Weights of a small transformer language model: 4 heads of 32, rotary positions.
MLP neurons of a small language model. Each row is named by its layer, matrix (gate and up: input weights) and neuron, and shows model dimensions 0-159. Each number is 128 + 24 x the weight over its row's rms, rounded and kept within 0 to 255. Numbers have three digits each. A neuron's up and down rows have the sign that makes its largest values positive.
After each neuron's rows, "fires on" lists the tokens most often at its 100 highest values on Wikipedia text that the model never trained on. A number after a token or word is its count.

L3.gate287:106130142140138125117135153082123167154108135099135162135100109105150110110082124152121124148100165136154093116107130131106117185121132106166116077154122161124140149127093136134112159123157067051143171148138188144102107135141164150155128146112140120139127095126108137137141151106125091157130121099129085115098097074120140136144121078140124127111141104111109143115132140096133161095192141091119184128146131123127127156122126133114138105160110104130131122141116166139126113120163116
L3.up287:109150161119117114167154163142104123153145104075166169094140126138104164136148132154143141150129144129134136143113153166156121120107158126163163139183134134167113128112161156121125112122165123155123118156113115107146141170186137170165173151112151141176148145171114137119127117124180084097166091133147108093106103096162126125110142110117149116154161085096097114148159119126145129122165155097127137144125106120134125112088143131114134081120119133147133124163153126151152124141158115
fires on: "\n\n" 38, " |\n\n" 29, " and" 17, ")\n\n" 10, ")" 6

L8.gate390:153133104155147116135128115138164146078101143093126123065087135100112140140129159196147105135157090142145095157189135152160094135146166128105142164134129148125128140153155124137135137128148134140173113124166143135135111131124089144136102108096171140121137119159128120151140126112136128138155107159114152121111067149160143131105131102165132109152124078144114118130129122118082146130152096160130123095157130139169132134143139155118101129167156128049166145111103125131119130090125135
L8.up390:155099106091150094109131124152101118122150122097170116073150134116115145105115111147081129103150097133152138129151095118145142086131107114124154131166132134153120131107120073106206118104109119146084159133109138124159167158146136166124114156115131155127114143114101137129190150110148138149143121098119121152113151181125132105153125107138121119147132122136151117123130140120105088121116165120114122128135133106100106147120121161108113118139116096070074072110119143147115201111112143
fires on: ";" 47, "," 22, ");" 6, " |" 4, ")," 4

L5.gate120:124135122152108100136143104123102144124120146128130083117126105108176153104155102107127114136126149107132127119136143080113150114142168136125106106124147149129129139157096157154139094130117114150136119136178149164113121099140113123118134121075171100086142120142103138098133127137114142133134093155133100152089142122128136166198173151132130165130125116107139113091085103140077118135125145102072130146118102191141089113124088162161104079123125101126142127085142084084153135106152123
L5.up120:115181090127123098105126105119140126122132093162127131124108120121105141119112108139145150179123156098139111126146086146112131094152163130148154122094122104128095146141134132117145100164125098087157104071141125150130120123153101127144142127067104153128117131129164085092140099165116147095130148144118156099139110186110111151113124144153150171114101115139122120089145110143153102124105097125135121072160088119093149092140145115121130100103155167180125091118172130140136082119127140
fires on: " V" 34, " W" 13, " R" 11, "ians" 10

L3.gate283:129137129126117107118117155146150099106131103132141133118092110193136116160060135161092129142162132107133167141091137146107131077145114104157119098124124149142121160134115140141153180115102144164136110167149104136175142117106095134125071142156082070117098118175189169114111179129112119140153083138142125136084146120144103156121104159101122127119130106127121105120133136109112106158095127080111145095128162108104144121117102128148129140117125127135133131117136111138102140153093131
L3.up283:153127140103134151114132127093155133089135133138090082113087137123126135146093118127110160194124136134151137131126063092169110127161142099135154159101162133131115143139152103140133101173099116068140141116139107128120104146100143155119104135113088136179091164167165156170121147127175130111161078118140097120105124124128152094135155139129109104098124117160106127103106132110143141126103102102063136122124136107131123109157138128115176134117115126151116118131182145120134136154160132
fires on: "ul" 19, "P" 15, "D" 11, "ct" 9

L5.gate273:105139120186120128091142118140153141117159116137094143114109110109109122117181154110143158103172148117140115142133138147084102096141176100099123107120103122131113172143116174141126136161117091122085169116144161128147176123101160153141187149148121163114134178099134158131132086123143152154156087160147119150117166129128120120115134083170131113112138089132162120146079136110116092119154153142126113139158100142126106153139143122101158131149140134134144083112132147147143146154116169
L5.up273:129125088116126141179125151134176155144155132117109138110085161090111078093157124154174103132126130124091090081135134088103082137097167147152081100139151111113091152126153144111128166174169160129133165147131143129097137131113147128147192146146137133154124188111090094109123104132136137138128107153165139116129140125145100121122112104136114120093149134135152144127112166112110126152135118117132144117130146193113152107103119135139119110150102120117119095145131107177134108112098123
fires on: "′" 29, " " 20, " C" 11, " P" 9, " (" 7, " of" 6

L8.gate63:065127185122172154088122115081172163120140122111108133158139164115112091133105142106137168109132123115144128091098158153132132125099113135143148115140161110132163141138147108152108112121128076127123126141100128136183139084144119110112129164113132086115120163147129134155143120118111111132083121120131115110087132160150136148122148122102084079158124138120124116144097145122108180110102135161124108117117102159129146120117165086151164156172151156118152131082114116139070129150131141
L8.up63:141126112150108143104136128143155137126086116121127119124111125126096129103173124145174167120130138134135139105162110157136141076078116114137124112106146112088147156091126058142137104129155116095155171146072095150166165135077111138131117108129127131138146135131113165141141143135084100176077119121120115123087100156086128136147100129096125126160100115129158092110146127123129137106133159152127113156137083132163141151131167132115136110105117142103171129106119089128128060111111133
fires on: " st" 25, " St" 10, "est" 8, "3" 7, "13" 6

L8.gate229:167109156149144138156121110091143126125111119161161115139106098137162140137128149133159074092124103172110087058150103114064151125090113122067155130102121100134117136099109099121134114176117122106111147103151146155120151141121124156103113119124101132099159125176118145126160086140113127106112132120110100142134143156144122095107125124123115151135167123133100126136126161144094132088118151137105109172101162165115123151141118142134107148134109133091116126096119095087088148130075149
L8.up229:109182112110158096127160101118112112153125110104131109150150127139121083161134081133164130145120142107107085092139136132162110076161131104093131159132128122136115114141106178108129138068129127115099104110150121092134144116115081123115154111146091172121138105154134153123187105089160106121137133098090143095152144116130130158108059127123158141144128138160123121127122165151150156140120116107133109118151135115095139177103143132130170115142090149150131115160146140170144153093111123
fires on: " \"" 62, " (" 20, " [" 10, " (\"" 4

L3.gate27:178152132134124151111091145132106143150117146143089120102119111145120101113112127104111141133147151125138102115121104131128100201125145112134141173131115083165120162131134143163147115143140169137155124145133101112129122141108130148100110096129090108126140158124130130118088113099114110118137156117140085135127176134130136093146094126114158144101162139165091084094124155098120087151054149168121101138142140106153132154160087133136113100129134102080125143121136053161146094140138147
L3.up27:137169114159057138125143154110118169089096157160151131140119159116143101103136109125107153147165155139105083144132109129154134080089090109129187134119170125162091123135120105104075146164132110109110149111130115137127167109118155118162131129116161148130155109108100154138123138104163122129144136165149115110158095130119109120150151140101123126091142162077113168120144112123110115139115136108112127118111120100134161146069126136110105165142097122146106167146113163117104139080132112
fires on: " comp" 57, "P" 21, " opp" 14, " prop" 4

L8.gate383:086131115145129143137140081148154138062136127148111124107154135128144108101147100114117198113101103139165096097128140092099145129179166140119131155096146152164119123151118134137134143123109066111123165152079161134127174140138095127163169110147129137155127119119089137121161128130154141102107116130136099138119102146125151147105116120164128153136109153173159133116141075165133074116140117135129116124106118098102102104094125100140139121164136142104095163135102117150080142124121140
L8.up383:096114117141159107151109142093119123112156151178129129141096124115109131153132141120131104127135178168167114110164126149135119133124130133129123142124141165134118135110133133135134117200153064114139165144079094139115136104118111102133133152156165144118081155150137180135093100100125097100135096166145151116144122143088123149141082106142152129093104122068120123165132132111130147132137138121166140100090099116131092109160169064139138085131139141121155110135119159119154148124131093
fires on: " " 72, " –" 5

L3.gate184:106117137150125081151163131127162105165140104144175125125122134145111146115128165150109126114127170136093136136152107157094174129159092113166135113143139118106105109111101129111135128117065151138095071126176088123111131125159102140145172103089145123118132143094118103158148102106190096190095127142150117140120134106119129157135094134150139099090192125140158118138139116123083135099170109129118109115124113122135147105138102120145126138155132155110117159121139141134129149076128148
L3.up184:164162114150135116161120125146129127140123110162113113098137135109131096129104118071161164099156133110133146128151100166077119098106106144134159110134114120070118154131100155110119153136115153118122105157150123109115123096140134080164142144129152168107128155120116121113157124103134116126087160162123144134138138125163131106123143104140112156136163110142142120134087094129133126112187187094101095147063127108154141143110112107089160150106106095158114131152084156154094164104121107
fires on: "son" 33, "20" 16, "ton" 13, "sen" 8, "ann" 7, "any" 5

L3.gate268:108088131150147162138077109148079135108142165130117122137110112136105123113128109128149145151155154126132117071152166112114139129110139113146103147110103138136120131193185103168124112138159127105124145113166123132147154116164128148132166094160174121128122137146083108158117104111115121115090090059127090120140163113134113116136109110152119169137144138139136110145070109130101111109153165119172146110136146142107146125096120103156094132150124136156171136148130136146115184158119108
L3.up268:129107138102142118142161128167149128108123139099111107103154121154135122109140115147137123102116145110135104111126156160149110144148164121102106164105105148129115121145175104126117101117173109159150092086124130160114168129142132150171173151140103132115125169148095120120172118099117156092153097126130107107116085191101158128151149101160096108141141124141135140120056100157084117102146134135159162103149120110142121169110154098099133094171125138102169123115089114134150101117102111
fires on: "," 54, " " 26, " |" 4, "4" 4

L5.gate122:116118111083162140111082141118131115136146084082144150135117109139207165137170151130095113118141152149123101112133157106148168113077115154148122092103116158129156090109116109119147141130113132107101146106110157158137151086114107118126143113118122121118117179121138173121104101154187158134135104132107117169138121165130126110116133161114109137095108108142135102129088163120161105116070142165102108141169142118153137102129102139093145106081119126140137090133142125118114153149132145
L5.up122:138109156099163114140153101133099121146133119137129111140130151118137186130150155151142131105136071136128095100114142104115111082136095088091163116145103153183122130097125143098148165100107141108111138135115149083148133187120143091154088132094142174110163097107122124110099161144138145131136109126107144135100154130114167127180130126118147142117136184105148138135111091130109142140119118138152132149098157159103151126119167119146143117153116110163161105132063139135125162081123147
fires on: " (" 46, "/" 24, " \"" 8, " |" 6

L6.gate240:113093097128127117129125145145131154068133111103124126167124129097112142099132152152124129102183110074141094132132107108129134140166139162176177154114154158138060113114137121167143114120126082115141102083088117136112153101090093147141144089115138138119130141113120087124108146132121121126151149104168116166132135165115107120096077135143109130096093098148152086139156122143136113142159158166110133131150142102142112163095135128110165086121162128161120134151130158129147138147133108
L6.up240:079145143143146136148114178140110120106151108065125138142112102126101147121097123076136134106173101096145135108147156118134165143145126142133092135121153082157114152157095121150128120120131157122106170115085149136144121132135106129118153165108136104107153170156125134152144099097111174110096114074121121173165097108101130108182096108154153107101116113115103131122161140167158135143131165117112158145104091124113101098128122163146119140134145153138109077137130128159109139112164109
fires on: "," 46, " " 6, "isl" 5, "ly" 5, "ty" 4

L3.gate298:135188090139113145140111115097158158118126088082119180121089095138090109134094149156108095121145146139114155141153156103118163086161112136128127115142126123156138126143132114149074117139123128148156079084150117114085127134107099143153161134091148135153096112071112125141148123141118147129155121092166149151104142124106114136144094160159162172129147124145117111124133112159148144125124136134123083128120163114162135122164114131125161072194128133128115154143121131111133143106087115
L3.up298:162136123124162156152127108171108139139122084109113144141155098102121134159092108172098122147138127113121144177144118122104136115122150092098139144153113156151130108136174130176156119145140105141114112118100139146131162111124130084106131137049099106152129117112123147102116148098169145112138139112115152141099121115109147167145130129077103124110181107117136131128070083154094085137107141098132110145145124156141118113125131179110127135145155111114147162156107120128081153140075101
fires on: " |" 100

L8.gate320:128101086113128113130117095148140059109164143152082133135151102119132121148090150153121129153132092074156104130156124127110123086111135139152118120169119073131099129119150143158159120147140097142067096127119104117092145102182107107145127118134116120103142146140167073115119152117163139138146127141102147129128127122109142164115144119154187145173101103162118174142127093133143136089138112135121140126128143146126154159142142107110113134135145140145122140111105080183107110164157107
L8.up320:149161134110139145169126126143139161119168130119175127141119148096108133139133097154181114108139105101169132097103156141121125112170125129166112106156104153139134126157070113111130058124099153138114156116154129099190103138123146132145125118125106138140121162198108144155136116139167165123163132152165125163129123122107143133107145148077136127138135076071140092162146094172119123133127134135084104137120150118110145129117125154085099133129107130138107122124131145120161127094114143
fires on: "," 47, " |" 28, ";" 7, ":" 7

L3.gate49:120131141131148125111115134106102132129109170128110109139145144183108119131134146147117128174089172104156143109170210152135118134103093147134099128157128149151117152135085150136158190123137097139111123084133128119131119097115076188113141141078118132181144136085139168142135132134126152132087126089149139133135108112140123116110146135152136176137116114111160154102154124143139081134163156115110138138110138097179117136136100116097108108112167127116153134130116115126148133185135128
L3.up49:159120115133109109089121106176113152122113128114131106142117125129129126139102151162133114149176156134122174120070131145149118117156147111107138162138132152088149148145121101129100150148156151102132126140106123185118175132139114163135122155114131094155127142115111144138126119123144165188130093101136114144132102149147097085152068132145069093120090131139155146120147105127179073143129091086111147144127159142157144120125094110098138116139133124160166109142133118096093078124123105
fires on: "ers" 26, "2" 13, "ians" 8, " had" 7, "," 5, "ated" 5

L8.gate252:135121123125127154126159117114142145121138110122128106102127093147136137161098108117175124171134125138136107082136145081074128113115129137094100148171127101121125131111119128111120176158128157119119109095100117136131144151156098139089102137118128175148129130176110148097177129130142149184088151145138152124161155121181153121174106121149107120141153168174154103120208152123151122101125126122136100185140146110106107150147149136149143133162107139102114130123110096132150126087148118
L8.up252:129147118107126118118135123152148141137129147093102096142108120109124147155113095112123146124152091130169118137102143090112089083095134127093141103161100139131098148109122105107115181102159145135114124127105146115113147117084124112099097123135145155098157139145136127159127112094155165138124135104106155088119157130084157194121102095120162110138165108141182126148106146106168146092089139116144123184131156129117153164155161077108171114125092150098102127114158161115127133110129144
fires on: " (" 58, " \"" 29, " (\"" 4

L6.gate4:124144112133142145173149107104113151148095186139185145144129135122139126135130115081139134114159136107125124125118094155114125105150081131133112118186082103119146115124073109104121178097117105139099139135118138145152139176097129137184118106150127115126111143088141108107122112147106123120148105140132111153126111118108100174119143152121144085156171112121131181132145156092154116131122144132149145111141116104101087169100148176103088096115142136162168125171125139126083134129154144
L6.up4:064099124127144147121133090114095146122149149107193130155183102110141150142125126134151141170111094148105106115093142121137129134125124127098118105110126127152133157134107125146139061137138141106168125136133093116142145107131133113110125129074118082130122102133144112149108142165092114114165134164121130121153122150107165105135123099151150112164089158128124125174099167115148082131111172076127137132120108148148184108124113136180105149095136092124154088123148142108099105149125133
fires on: " y" 26, "um" 26, " Y" 15, "yl" 14, "3" 4

L3.gate427:153137139130097125163116082126149104106095156146099152121083090137125145127105169123114080125146096143055112124152160122138138154105089140129123130136153127128184110098115136068142089119148145132120106106099127099141167107105154140125124119111162129131125136128164105142123104142105114120131097133110151157141119164155075105126138157134149126132114112080111126115123135134158139142062136125128141162130170104128129115167130096128104133126176129115100167137166088173121163127117163
L3.up427:108107124126110089099116077146147134133132152153161174138101156075128151126118090150123126140120091105162122138125142121111109121150163167091118112148091097109114113122134159161157113106150130115153126146134139149151126130090137127162098147162097101142152151155126140141155135144132097126184131175117145152113151113138108118102170125123139140140146175095128069126139151154076192140148149127123102109081140121122159113166155148126122113082135111142173098106148120147136116112134160
fires on: " |" 100

L5.gate197:084136105172114118103106111131132168135131119067142122134085118154150100139130100105135134102149136111159085160127185136123130086105130113147105141104091134165129110098094131156113130126103086164128121172135124138172132141127157109132132124132107137121127077090154146092126103097137135105156111097113170108096115197140173169106082162138112138133144105113125070128094154138126154133132136085099150145143102113096157108121112124103154129126139125140156108143113145115105110122127147
L5.up197:087160138151103156170130138088105148156110174101138101117100129108156125139155157083124108124120131114172087107143100122119114088092151147111118096131091110083141155126151117140108163123105131137116116097121097121137146124130170128123105124125096155135130140140146109137102111108099126104145152099118146166113092102132132150104106183115155092171114060144113122120122180112110125117149158115119141176167107171109129144103096174080139120124132142157139115131098089106111132121114134
fires on: " (" 59, " crit" 7, " Mac" 6, "forman" 6, " Un" 4, " Mont" 4

L5.gate310:141153129129126099104149129126146117104109113149134067122116157116106131120148134097118132132085123147130089131109113177138132119095137146147093118116102166137148113104121126112132156115147051123142122100087102140147178125088129157136121066127104129125141114123108116140091062173121096107131105109128121166149142156102117110102161167095127120137117137168154136110162151143110062125112139092167128122112106115138126132092092155109123090119170130091142142100104129143119102146153115
L5.up310:133140084109120152159136139132121109121126144132108098125139201144093122109149163108110117150134109151123102088118138101150134130121106118137113171087120141137175080145171116165114169131124131111132109114162152139168149152119097134105110108116115155137114121111149121153084090147109172104142067102143083141143161131121104149134162145129091095129127136123136107172152140133119090154130148078116146132072149103106133152109125144128161096134133098091144106109103132103170116166109108
fires on: "2" 12, "ult" 9, " A" 9, " guitar" 7, "ers" 7, "ical" 6

L3.gate171:150105103130133146165107122100142111143109137097121078094132153140110127147137138116096113151098139152097110132143117137115121156082081135137147113112111081151099125136127118156100123105124132120146140113140103107138098097088114147137158124142164112127091110113131121165094111141115108117109154123113125103156118175145108157108128101149155114157159096138126110124156073111136098132127100139117084093142134091124124068156129154130105131105127151192081153114101070116140093164179090
L3.up171:203102126121144115169112163125131154148106095082123123083070160139151142146124147117102098138127137118086126140167116134113152176123123163119118106087153159125111103125150114116106120114137147144124155129132140129164128126089109170140153107132137115126100120136076111123126131138141110153097102162109137118130123134155130128127146127153142131117144058139103081099164108148130161095103105138112088132118134098150111086141125119107140153166121098178101087127104091130119176159140110
fires on: "ion" 15, "ology" 14, "ors" 10, "im" 9, "ions" 8

L5.gate36:141115102149148145189131113150096103105134150079121174130135120132129100105134130140132106160145090083110132157169080177137146086115129087148153128122162128112125163100097091116135146098131121130135146161141147157111150148094109093107132144162113122174100134114120113120129127100140138155100135143125126092091120120126122153123152208138147121116107116128139124151129151107130132131135103094133143143094148090082114159077108124135100088128097101167129112140107109167116175148116117
L5.up36:144104102149119119152169089164153094120101138124153101168159103159085143139120127175129095163138153138136116142145108160104140179106151107160153126168128183115122145139089103127123153124167135105118110145147142165118153140134142128107105142146124117184097114116081112128128139110160195107156204114131126161131133119124130138103145132151125171123083126150118122128124098123156124142169136111162099136157152139160103142126106139106128079097092124132112135165118114113127148133120120
fires on: "\n\n" 41, "\n" 18, ")\n\n" 13, " →" 8, " |" 5, " are" 4

L8.gate256:136155109075128120126140122132110131099094107134149120153140118115140105115136149193089155128112145108143112115124114127091123127084126108198105067153090151148128154180123159123149129113114136126070095145140091122122159151156166108134126126136164172138147187126174142151132115120110107173103109117127136118117158112128137109131136142096117140123161147158130103154170148170154135165171124116124128112107168152131086144133120131112111128164160120118097149149128133118150120111156095
L8.up256:125161166096123157170110097139140147157168146153128085149127148148087135150111123143157132120123158166147133170066158105132120125108111095105115141136113162113105122148122121134153131136143152111079095122134122109179148139144093095177118123162101149102129175118135132156130121125137090157144152103166127163125141145151169063094130104113148140149110149157102127106120116157139101165142155128079149139141138106123149121112152164119102131099141067119107112166144138104139128123131121
fires on: " |" 25, "ural" 9, "ka" 6, "10" 5, "ton" 4, "ik" 4

L8.gate287:128106167176171117150118108118131128136059107124144122097112125069138146139113125150105107159096153089134096105125136113141166111170145131113098142067132160156125127092092094136139126149144117143150115131108099100156128141134107132087100164121150134131167123100092145141129101125101106125134168174143133124087122101103130174136159117163102123123108121145112102121116090110086116107115125164105134121157131116177155151128111181118112120157148122128151171147155132097147131124156151
L8.up287:097120165102140166147103152141075161136130119167167143132168114153171130154114124153128114133116151113111134116109149132177130115123108169127116124177154113126123151124112152144109122123143083121161156117076115157157140178124132134150135139126173135122141126114164132111177174125136142145130163115110137133114115117087088145151170109120137123119167137107158086161147122104118109126153152111126128145137131155140129094151124104114139123158117096094078126119134158088118170107210133
fires on: ")" 57, " he" 7, "]" 6

L6.gate1:126140126174103155134110104153118085099157102112140178122135124107101175117132152136132154161159143105099120167103123120125158142121134097158131129129150170127151164135121129177118146137149130101122108163093130135074159141114128116115139087108148129148152122137150185106077128147118110164106108123119099179142106110135129105117141094150130111150117171148111109143139152083138102161150170118134131149100109065124139098156120127138109160121083115143122104100170102121148143098093110
L6.up1:141164118095158090111132124128145118150138144132117158121104131178144103149123139106119118109132117145130118127092131163110125138133147070131132144128080176187135081151120132130153147113122142159101147102125109142118122109165108126097126126119096128110179136133141106108087170168153076123125153108109120124136176105181146111130116131139119095117127139170096103138156146132129113159109137178100143130129152140121156191113103092150165121112136115157130160163101097162146120087098156
fires on: " par" 17, " Par" 16, " Haw" 10, " Wat" 8, "re" 6, " Mas" 6

L5.gate59:117144150155132127127108099081172123110119087147152131133140076112124117140142132136141136177159148155134150136155134095074095147170151108136155101116092130107129179121122147138143104093143144123117129165145140159124177092119123110137142091128146147138138174155073126126103150117144125130100139147145096109141175147130120130131057099129144113135118138115118114120139128145061131198142126102151102101127101093133081137133141127109148142167139105155138095140125113130128147100087133
L5.up59:152115121148142097154115132160128126111092130133097098092143137110120084145174155155155108116150117159113145126120120101131138182126114109125124117110180148155136164164130113125089169125138150143141116122124137148144160141138104134136099153139167156144108135146135111140172142129143116119089120124123162139144152121092103134178171139091143145144125148127152123108122104096105142155175175074115132118133177164128128138121167081142137115158096194115079092121115120145147170096128112
fires on: "son" 32, "s" 10, "ase" 8, " S" 6, "ay" 5, ".," 5

L8.gate141:120090087119130101108152116186099134077137140138157100116160140073143139100130174125118111160122087114066125137144123117144143120129124097126109112106146150100163119088122135126117140101109128102115130118140097116132122079142118157118120126137121164159170107136131154144114157121148178115142132091182145150187127136154133113116126103098160121142126116123145122133105125136133097142135080135124091146132150135139087121108146119104162112096119081135117111109093127145160156053115163
L8.up141:102136097139139099104096120203094146133118111128108111150170127077119116100133110184111110117130120109143102157116123167129122205146128093107153123126152143091166121129114119126127115118130120137151105115166105160160104113100123121117088112124165139160106148151084121122164142094088145163132157127141132156130114084097140127132107132136142138112153136191135146113163099123126146121151116095082113143137124133131158106141171151133108129148071100133092126162103140159116118148126145
fires on: "s" 62, " |" 23, "ers" 7

L8.gate68:078151107126195124141146083163154142121150139122148124130102076124192114129162148114111144168145180117133108114157114133120105125096197121139090160107144149069146145139086153121130117122142126129132119106166159094169112114117104142086088120147153172133104126121083129149136152150114124108124135111102137102148137113113125176136132149143130160128141119116137079156094111099158129121134124114104129167157121090089155100135154149142093118134117113142124121161133117117120105133122128
L8.up68:105138118109147109164131090131102107127117111082113090119139113097137134162165127113133144167100121112162112086168088085109124086154156109156182145086134123109127133140141104144192111112136108055135140147132133130123133114119097117119121146144160121095143112167110132104137100141127107140116152108120136096140113082164122143143128158156116132153121093153117088105130190112171112126122123146172132167136133154149110072122158135155138119143162124124126138119153171111138129146156137
fires on: " El" 30, " R" 11, " Pal" 6, " Ell" 5, " V" 5

L8.gate35:102124106135119138141108166126132145111137118097160135115118164097138173127120179094139127162140094151140173162182138065115075114136112089121108087119151098062156105093136091093098109102148133165163148116115137191140116145151108131115138120112127149107103138110156096125102140101107141113130112140127137131099161102126095160137170111140080133122083120117148132138120150102133148110121124174139110097094115128135098159163156138133147107124105148141127119114132152136145156143125116
L8.up35:153132124083113107134124099132167126088082130148131113134117121124135130156119123112132123191118126119146100167117154156145156129140128176163137088117111100140172116166145126097138124145114152100114102145129136116143120122120087165151132149110135143134105129126147117151137144086103133170158137134144122142095137092142105180173096161125103126119116179151175154136124157062104156133108170137157151122120163085123136146110124088134140112136112141110143157148182144139129169102081105
fires on: "en" 22, " fl" 14, " D" 12, "struct" 10, "n" 5, "ut" 4

L3.gate26:128176159108090100105164106113164153149117087114142123137121114176137116116118145127166128140141089084136110124084101113090080108115156134147169093151115158141122102174135121144141141137137080116152123099143172127154150153184119134134151128112163133114121100125147149143100136128130132100134132127175095103117127152083122127140118157109130118104138152147132097157072134102143146130142141126123092148072069144102133100102136151098144118111137094168159150156126167135134132115144110
L3.up26:113158127123098129156167137123126148124128129111145148175150142170125111100173110138147143144123146130156144119106101134096104138126150093153120137138151134130134131132140122148120084185113137118108142096128169113156131154141150148122133096131183115152161175148117148107082139144070117108132090118155104143160092164119123079081101129144105157113134131064136089122110124101144170103106160096136117097126141117107125121121163150112134166128114107097140162114105142142160099178089131
fires on: "ir" 25, "est" 8, "ac" 8, "ine" 5, "44" 5

L6.gate341:113151101096100095105125096138145190104093115074138119157081136122138141142133090132134093154155125141138120105143106104106157121137135099163101114155136158150141132104094129110132139132094118153124093140179103112154144114143151096090147118136144172104115149121169134144157185083104105102141187141125153116122148112149117134160114120150115171119114188092103119128169121125138146126152148128147133115127143066172143141133152132101118129131128145138117106083106138120137121089111116
L6.up341:147135125137103065131155107132133151141089133114103125109153127096121067127121135135102125135135078153149068111103127111115151145131117146139118126147131145142136191120085089101142137150144122135128154073148132131089110131132152127131112126112117116150101157119057118124147143118109128137130149190112116104106147135137081124142140105128121139108109175096126154107140157119101162141107155133107097137136138172090114107159135118115105135125150102157118149116098120170077180146121081
fires on: "," 35, " and" 12, " Art" 10, "ens" 7, " invest" 4

L6.gate187:093076129108126110111128153180103140136103115160107104101182095100137136143158103144101132132122132123072130162113136182140117132180129154160124110106111145158092105109104118138103102110125112103090141081157132094155136112081140153109092123129101124140121154133147134124124156146127085148145135124111157081120122129104138134103152094132148108162122115116117116170170098116100129122111126132157148162141136100188119128119152125140117139178133100102136195147118129155153126134147098
L6.up187:139118153154127102137117176144123139141125137169184146103129158128129131140149146101123110119131089149106183171155175144171132116155162163161075155106124118150096109115094099139170129125135107115121079139139137155112108130107151155114178103104085161157114137121151156142093126163119095170158146145144136127108096114114132141106133117127143137110168111130092076154124115157151130125139151149156146162161161158154100155097123120142154100114114161115109102116107125107131138102152144
fires on: ")" 65, "el" 7, " sl" 6, " bel" 4

L8.gate307:143095146126149124128139121156150154105113145158096122131125131144120121144139092163136192062139113113120055117097149140141106172139127116085094154122141135127177107116128138149079162167140073144108088124141121145129158103092124134119128067131126099122131172121059121113129099106139124113138138118109126113116160116097124134144142129109151119104157120174107122134111097098150131084114096112122106113159146131104133152148114111099111168113121123121125118106154103134129138167081111
L8.up307:155145125073124151138104122104104107110121126160100121168110144136102150084140132128100140157139096119133121107161103108126136125136108133124177128127148130109114132088150139109112169147086153087104155129177136147145157128086075128128116093091104111155122180143117112160181152133149111145139119131177111095132138134150137130145137178117158144092129171142098124109125097120133168118099185142130141151146126114110120143118119067157127114154125095128099114131152112121104114079099162
fires on: " comp" 30, " exp" 10, "P" 9, "omp" 7, "|" 7

L8.gate416:149128137133151110122138166126113180112123088106114127149109160088158111147163084101121111109132104128110116087093124113116059177145151099106128118110131112140092098153129066143149148125119080112096116134145125111143110097167127114133092093132097108135130122121102127114178089095169159118090116159087082142125126134143155175109101111124150155117166098084125125130101133117129132124125153149144135136099139141123101097136125137130131134092099126130082178144137151137160150130132139
L8.up416:147121118122102110118131142159114086157135146122115140157144193165145096113111127137119144098059081094141108123149108082080082121131097159117150129110146143139064140097071130113132120141120112093105133155162125125114127148162113141149120140152139134143133117121171133148128067151123111137114143123133063089110143141161116136103164140119096148128104114119136157111121145157126128134094147153134151147101160100110127145131129079142127097137149089135161156140095154113130113155104134
fires on: "." 45, "20" 22, "–" 17, " Que" 7, " Sa" 4

L5.gate200:149098125117141146132129153129145120154123143079140156101172132121107081149097141153156143091094115098187139077115127116158122143115115163168147102127114121134156159140091165148133121087120136102129119146111110098119143132130101097146104109140157161067134104098158111141148121105121121092157162136095111123070175122103135124161147122142074095096127165153134129090150146144123170137136126109111110112076112114134162149151168130101117161145119145123121114117150107114106102139135123
L5.up200:124146152157121134150131090118120123127156147105134127106125124142128070118109092156132115159083105133149151105118100141121153131184093134140124073108158095128110143126169139145118164130111123133127091127128099131088094098086114066106099133134113146111121119104145143097148151141108103104109138132121155162149110150135096105115172129135114137188081103109117110111146136159147152119151150117117082149146130099108112076150159102083103130112152143122156138123114075161108127169131104
fires on: " and" 42, "," 30, " in" 16

L6.gate54:146125158114099128138138137165163109144104134151136163140147149129129139155153145150132132114148179131146091097126143110147141145135140144116089086146104107152115094138103095116100128143097129100117111121109170128108142116124147124141133131163124075151134139108155145090091096125113106136120150139120154151140140137113097149143141150158126107142184128125073160123144096118101150088102102097160122142141148101128135073117162113094114167148198104075084078105082115119103110134125138
L6.up54:122168133133109142121138075084127160121151119147110144144098081152109138149090132116127138126106077128144138139114159128128116117145114111159151122119145129117147137123153143102118107150122158163116167105175110074083122105132117097114146146095117158126147124140122090126135100124127120111120129102131157139100137111132176189143128133160162125155115125116120115140181145156136127115079101098145135146127118115088069094134135185131142151120130087145120120169098110113111186190154121
fires on: " ;" 12, " character" 12, "al" 8, ";" 8, " Candidate" 8, " insp" 7

L5.gate374:112157080146123138112106153151173103095128098157119100116173097102140161127156134143126111099140140118178124128134097122090129157086101145151089104115124102135146143103115124153111117134101187109135124148130109129166146129134111145150130130107148112123117112079157078122163115096104105133148168120126125121101168156130117137122118132102135169163081089154140165112122123087089103086140130115113126138133128130130144145167099125097091151084140133113088146141123123108178146111073116
L5.up374:113109121139108122158150149116083145136097129176175109103108081123131134094127126123154093110131123165129082137137168119197135125101119168107121113093126135149126122141132111098164123133137174112165144142161139131101151124099127126112133135143088104138137195168127142104088098150150142142174139139134121089158125100128155118123155110136098123085096133148130141109112160101134180078143156101126175145136117135155144097131144170107104156144121123116115156101139103144157135099118137
fires on: "ical" 16, "atic" 11, "ic" 11, "ological" 8, "ural" 6, "al" 5